{"norm_eps": 1e-05, "qk_norm": false, "bias": "none", "train_tokens": 358900000}
MLP neurons of a small language model. Each row is named by its layer, matrix (down: output weights) and neuron, and shows model dimensions 128-255. Each number is 200 + 30 x the weight over its row's rms, rounded and kept within 0 to 999. A neuron's up and down rows have the sign that makes its largest values positive.
After each neuron's rows, "fires before" lists the tokens most often just after its 100 highest values on Wikipedia text that the model never trained on.

L3.down120,235,211,161,197,254,217,224,219,266,222,243,185,191,232,204,171,164,207,216,212,179,203,225,189,203,190,239,203,199,212,177,202,225,179,133,194,204,224,231,198,153,171,162,206,223,212,174,176,215,177,196,173,153,216,194,152,273,200,260,154,190,203,220,202,202,266,196,228,161,212,209,192,146,183,216,230,194,205,202,231,162,178,232,174,221,179,229,246,229,229,175,204,186,218,182,202,153,190,171,235,159,199,242,201,194,190,197,185,216,184,203,240,165,166,177,210,252,205,185,141,164,196,212,166,210,243,193,269
fires before: "ad", "ant"

L6.down746,209,228,213,212,187,199,290,243,170,180,196,209,208,171,201,197,152,208,236,215,149,190,185,196,192,211,217,247,187,201,158,159,208,177,187,228,172,234,187,192,194,138,183,178,223,240,265,220,179,169,213,196,204,218,185,195,192,204,254,259,197,185,182,220,199,180,196,211,240,178,216,208,234,192,207,168,172,220,198,182,203,232,208,226,171,172,283,225,267,223,179,185,211,252,201,213,226,205,179,195,187,178,189,221,182,196,239,141,182,191,185,171,186,194,174,229,256,228,159,201,209,220,218,230,157,188,166,186
fires before: "-", "\n", "ast"

L3.down861,196,179,250,204,188,205,209,199,182,173,211,229,158,158,250,175,199,208,150,163,182,161,191,264,191,143,192,191,229,254,163,223,187,181,161,269,248,129,223,194,191,205,224,233,204,243,197,240,220,203,196,196,222,191,166,202,216,182,215,243,146,194,159,222,157,232,221,239,186,221,197,146,213,207,197,239,219,171,199,212,170,236,133,211,231,234,223,189,193,218,260,201,196,202,226,207,215,184,235,248,180,258,222,221,130,188,192,166,181,231,189,237,275,179,210,169,190,230,235,209,178,202,210,195,165,137,202,278
fires before: " |", "als", "\n"

L11.down861,221,214,194,187,195,182,173,181,159,173,142,130,162,229,218,159,178,233,194,198,208,193,218,152,190,228,197,210,160,229,200,219,213,168,191,229,157,178,218,255,225,157,222,194,216,226,226,207,189,208,228,209,219,210,191,183,211,246,257,240,153,252,251,273,184,200,198,211,266,222,221,191,163,218,173,114,216,227,208,241,210,248,208,139,246,215,228,233,134,203,177,196,215,196,215,169,210,182,201,187,203,268,215,206,177,173,196,182,247,263,168,214,216,178,248,139,172,157,209,184,152,192,184,204,209,200,219,246
fires before: ")", "A", ");", "),", "O", "L"

L5.down196,187,168,171,192,203,174,230,209,161,237,212,219,184,169,104,186,208,164,195,111,235,151,228,211,129,175,177,192,220,181,250,196,181,193,140,230,233,211,165,178,144,175,180,173,153,204,220,236,193,196,208,243,154,185,194,193,187,162,212,219,178,136,200,239,180,199,223,205,216,231,201,152,181,213,229,216,217,199,223,209,211,215,202,164,213,171,168,246,245,179,184,206,237,227,190,156,201,181,156,202,184,189,182,199,185,156,220,200,158,215,191,232,216,201,146,199,191,206,228,193,197,257,150,174,219,203,231,214
fires before: "\n", " 5", " 4", " 0", " 6", " 3"

L11.down561,230,177,225,189,191,180,224,226,206,253,179,156,222,173,174,149,221,183,208,179,242,218,234,243,252,166,209,240,197,221,218,213,162,180,202,234,203,175,127,203,208,175,251,195,162,204,263,160,208,194,273,160,155,176,224,234,210,174,232,192,245,240,237,208,203,226,202,153,192,227,217,190,235,227,214,227,180,216,214,211,203,201,239,185,241,200,250,261,196,199,179,214,199,171,223,232,201,207,203,229,195,197,215,222,211,124,220,188,166,176,249,216,239,164,184,158,198,193,242,162,233,223,216,225,197,159,166,236
fires before: " |", "ed", "en's", "ver", " not"

L5.down486,228,234,257,177,193,239,242,203,165,221,172,253,224,225,208,205,178,203,183,191,182,166,193,241,239,172,277,167,164,178,151,142,171,187,184,237,186,173,194,207,224,169,218,171,269,229,219,219,205,160,260,199,260,190,184,203,205,179,238,228,224,150,227,210,231,194,168,212,226,205,191,175,215,216,218,221,174,209,179,214,204,188,204,221,174,203,237,159,199,224,163,214,232,187,176,227,192,191,141,206,165,232,200,193,217,232,266,173,173,188,221,220,195,197,233,181,214,140,189,212,168,200,231,218,216,226,199,193
fires before: "t", "ret", "k", "ond", "ause", "es"

L2.down884,199,192,168,183,212,160,209,218,217,177,230,202,231,193,176,215,218,191,223,162,197,180,190,196,191,247,193,226,220,173,227,210,162,165,206,199,239,227,171,200,205,238,224,155,214,169,172,150,215,205,195,142,203,207,209,194,225,201,226,229,204,168,217,208,155,235,158,204,208,179,160,187,175,201,157,213,194,180,224,221,198,222,177,181,148,194,233,228,223,233,231,170,223,205,280,171,177,167,175,254,165,175,223,184,266,185,163,208,218,228,123,247,177,155,136,230,195,213,197,204,207,225,186,141,159,152,154,257
fires before: "adu", "ak", "ound", "ents", "ent", "ad"

L5.down505,198,221,158,244,172,217,231,141,195,144,184,209,188,155,153,202,139,150,213,192,197,138,213,196,145,156,170,251,233,196,185,230,141,233,224,216,189,151,191,206,224,240,198,228,207,224,179,151,179,218,202,162,194,235,217,202,182,175,196,179,225,209,182,223,253,194,216,182,256,145,166,146,185,209,252,140,221,262,170,165,188,201,184,161,221,179,205,188,182,213,165,197,196,274,203,160,155,215,196,202,136,201,238,200,214,224,151,220,178,209,191,163,199,206,209,229,185,165,292,187,184,243,215,209,183,200,180,219
fires before: "7", "8", " -", "2", "9", "3"

L5.down508,178,221,206,206,219,227,249,210,148,210,230,181,243,166,184,166,181,172,216,234,216,165,158,199,211,135,175,210,216,176,167,181,220,140,142,228,151,171,208,172,198,103,228,165,152,213,197,187,212,227,197,229,149,188,239,197,209,197,198,235,199,217,210,208,189,191,208,190,234,251,160,168,178,209,190,164,233,180,211,200,249,239,148,199,173,214,222,212,239,201,231,172,147,181,180,143,222,207,231,196,186,231,209,189,183,217,218,191,199,217,180,201,212,202,176,240,199,179,211,213,145,212,224,196,241,199,227,225
fires before: "\n", "A", " a"

L2.down677,179,268,165,244,169,203,241,222,214,191,184,187,174,213,227,188,182,169,175,226,232,240,238,139,159,216,175,204,164,176,190,223,136,221,198,233,159,207,207,250,197,178,209,186,143,190,204,192,195,206,242,223,211,265,197,206,210,154,188,174,203,216,217,193,191,207,190,255,187,201,163,127,250,236,173,240,239,201,220,216,191,202,216,197,154,187,197,157,191,214,185,217,155,187,226,193,164,245,191,160,143,195,210,245,231,244,187,212,187,221,187,212,221,292,252,216,182,183,170,231,190,197,248,145,218,164,211,195
fires before: " |", "\n", " is", " and"

L2.down118,239,164,199,169,227,204,165,265,222,203,169,198,239,181,227,191,243,163,248,236,235,187,207,159,214,163,190,113,231,225,154,203,184,221,193,225,211,238,174,229,186,185,215,184,197,139,200,229,193,195,159,203,188,177,256,199,201,187,173,250,163,138,169,251,183,199,178,179,222,109,160,204,238,201,234,210,252,223,182,190,213,220,282,171,139,239,189,181,195,223,274,146,202,178,182,208,246,181,254,174,146,256,212,227,181,216,225,245,183,155,210,190,202,202,171,180,213,174,227,224,208,151,150,199,195,209,179,208
fires before: " |", "\n", ".", " were"

L9.down809,240,187,201,186,227,215,187,202,202,276,193,169,171,205,229,156,181,193,210,189,239,202,204,185,172,184,108,218,226,190,119,222,204,134,185,170,245,156,182,197,235,282,156,219,157,230,197,247,203,186,172,219,181,187,155,190,259,224,241,193,182,208,183,222,181,198,212,201,150,191,186,200,192,180,168,273,200,167,155,169,181,216,182,214,216,210,200,179,197,194,194,215,155,195,192,197,159,185,198,191,185,191,138,201,172,237,198,143,191,198,256,193,149,240,210,188,197,126,219,170,222,183,211,185,163,191,183,183
fires before: " |", " ", "\n", "2", "at"

L11.down44,221,159,238,207,153,125,194,268,217,205,165,229,155,212,142,220,165,174,159,142,214,193,224,192,165,178,237,209,244,228,214,219,203,253,196,236,247,193,197,210,240,242,200,163,207,211,204,201,127,194,247,172,226,203,240,236,201,187,173,196,184,226,174,202,192,150,174,187,210,197,236,179,206,235,196,193,238,163,170,154,203,223,220,184,222,205,194,179,171,214,143,181,170,184,185,168,205,140,221,135,129,169,139,181,172,187,209,183,186,267,186,178,169,157,194,217,180,141,178,164,189,176,189,223,232,192,207,190
fires before: " |", "it"

L8.down448,205,156,203,222,211,173,198,238,201,160,229,225,253,231,180,170,167,219,249,209,192,234,166,181,125,210,213,194,155,169,225,204,219,195,226,225,147,238,172,170,211,163,159,161,229,217,223,158,207,175,247,244,199,204,138,223,206,204,255,223,147,221,192,243,175,130,208,237,176,178,203,184,202,148,220,195,235,229,163,173,114,186,180,205,174,182,189,150,170,195,213,140,256,208,256,189,167,190,205,212,248,202,187,198,221,204,178,168,200,197,226,261,243,194,293,203,236,184,191,203,206,173,179,181,167,208,205,137
fires before: " |", ":", ";", "\n", "),", ");"

L9.down129,219,214,229,223,208,281,210,201,139,191,146,171,181,162,243,208,207,216,243,198,210,200,159,179,210,211,191,147,161,199,130,200,191,184,171,218,218,175,230,230,217,214,214,173,233,211,215,195,226,195,238,226,196,243,163,183,216,208,211,258,177,153,227,201,280,192,217,155,209,191,164,202,227,214,267,159,169,202,185,223,195,211,126,254,191,248,206,190,184,276,270,184,158,181,243,182,227,141,187,216,198,209,195,194,192,219,204,213,196,211,220,203,227,198,195,221,161,223,217,222,162,189,178,220,151,212,210,232
fires before: " a", "o", ";", " an", "z", "ian"

L3.down135,209,205,248,205,185,214,108,216,189,227,237,192,188,213,151,163,176,223,175,186,203,214,205,265,179,199,220,222,185,190,195,182,177,222,235,216,210,191,163,143,203,231,232,203,198,186,219,209,251,200,250,163,183,187,185,261,189,181,234,241,218,225,164,183,215,215,248,124,184,183,244,197,275,182,228,190,262,233,198,258,159,212,137,191,197,198,161,205,145,193,179,152,181,160,215,185,207,188,182,173,211,191,189,195,180,200,229,185,200,243,172,215,233,192,226,226,141,189,213,191,224,201,173,216,190,212,228,197
fires before: " |", ";", "enc"

L2.down531,168,240,226,200,220,205,170,172,233,244,209,139,204,204,209,218,178,197,158,198,242,212,170,194,207,190,131,224,146,200,199,169,192,194,208,221,230,182,149,177,212,221,172,243,154,224,226,192,127,205,181,172,171,129,173,233,203,230,245,215,241,242,175,242,207,148,183,200,168,146,216,170,201,209,191,226,199,203,225,175,216,224,223,216,220,168,239,199,243,202,203,185,192,209,225,168,220,187,212,167,174,228,211,190,194,180,176,189,172,196,135,252,213,206,193,216,150,191,222,228,236,167,224,154,234,178,163,192
fires before: " |", "\n", " for"

L8.down449,235,214,206,227,213,224,195,180,189,153,186,159,198,179,183,231,238,182,170,238,215,203,174,222,167,187,223,226,174,192,244,173,186,208,212,223,232,187,178,178,190,177,222,194,174,253,225,164,180,235,281,214,183,217,187,194,174,205,200,151,181,229,159,188,172,260,178,175,216,144,184,199,193,174,181,185,259,193,213,214,203,259,165,178,243,180,197,218,167,165,189,205,169,133,218,260,245,271,172,192,184,203,210,205,191,234,188,218,180,188,176,195,185,172,232,184,165,217,217,201,219,221,195,176,219,221,205,159
fires before: " |", ".", "?"

L5.down520,246,167,189,207,173,229,225,191,222,200,197,197,195,188,248,180,199,207,212,156,153,203,289,218,183,161,191,225,168,200,192,177,204,239,248,182,160,210,247,203,237,231,278,201,195,142,165,173,197,150,180,172,158,178,236,166,256,194,202,160,158,255,149,225,176,252,235,238,184,212,239,227,203,208,182,226,208,203,203,190,173,145,198,190,195,237,194,201,220,151,188,254,123,230,181,187,191,147,226,191,256,173,139,141,191,185,169,155,185,218,199,227,229,204,228,201,206,292,218,240,196,219,173,154,236,188,188,197
fires before: " is", " are", " was", " were", "at"

L2.down496,188,181,222,188,226,184,243,211,194,267,260,207,229,249,223,190,148,168,225,191,181,215,241,193,196,200,174,193,168,170,188,200,193,219,143,224,212,176,200,265,268,228,204,232,213,181,212,232,240,179,191,189,178,183,232,206,211,189,225,223,173,182,194,233,174,203,204,187,155,197,179,194,202,219,218,237,220,205,252,184,200,164,213,231,164,208,189,244,210,229,182,187,204,208,231,203,211,169,226,192,204,234,200,178,121,191,169,208,177,226,232,197,227,179,188,171,221,172,192,223,231,217,167,182,182,193,173,239
fires before: ".", " is", " was", " are", " were", " to"

L3.down491,218,233,224,188,219,212,163,251,203,198,171,154,190,212,206,167,208,246,243,231,203,175,228,197,157,189,212,211,223,164,192,221,230,189,192,226,194,186,208,218,210,243,147,189,257,232,169,191,186,225,178,215,228,133,211,176,172,178,221,200,199,195,191,205,249,225,201,262,169,159,184,171,210,183,187,183,257,230,154,162,207,156,143,237,218,205,235,113,200,185,199,220,206,211,209,218,231,182,146,160,132,209,193,204,224,218,184,174,195,253,195,215,287,247,221,165,176,247,135,210,201,144,201,192,226,197,209,164
fires before: " |", "\n", " season", "4)", ";"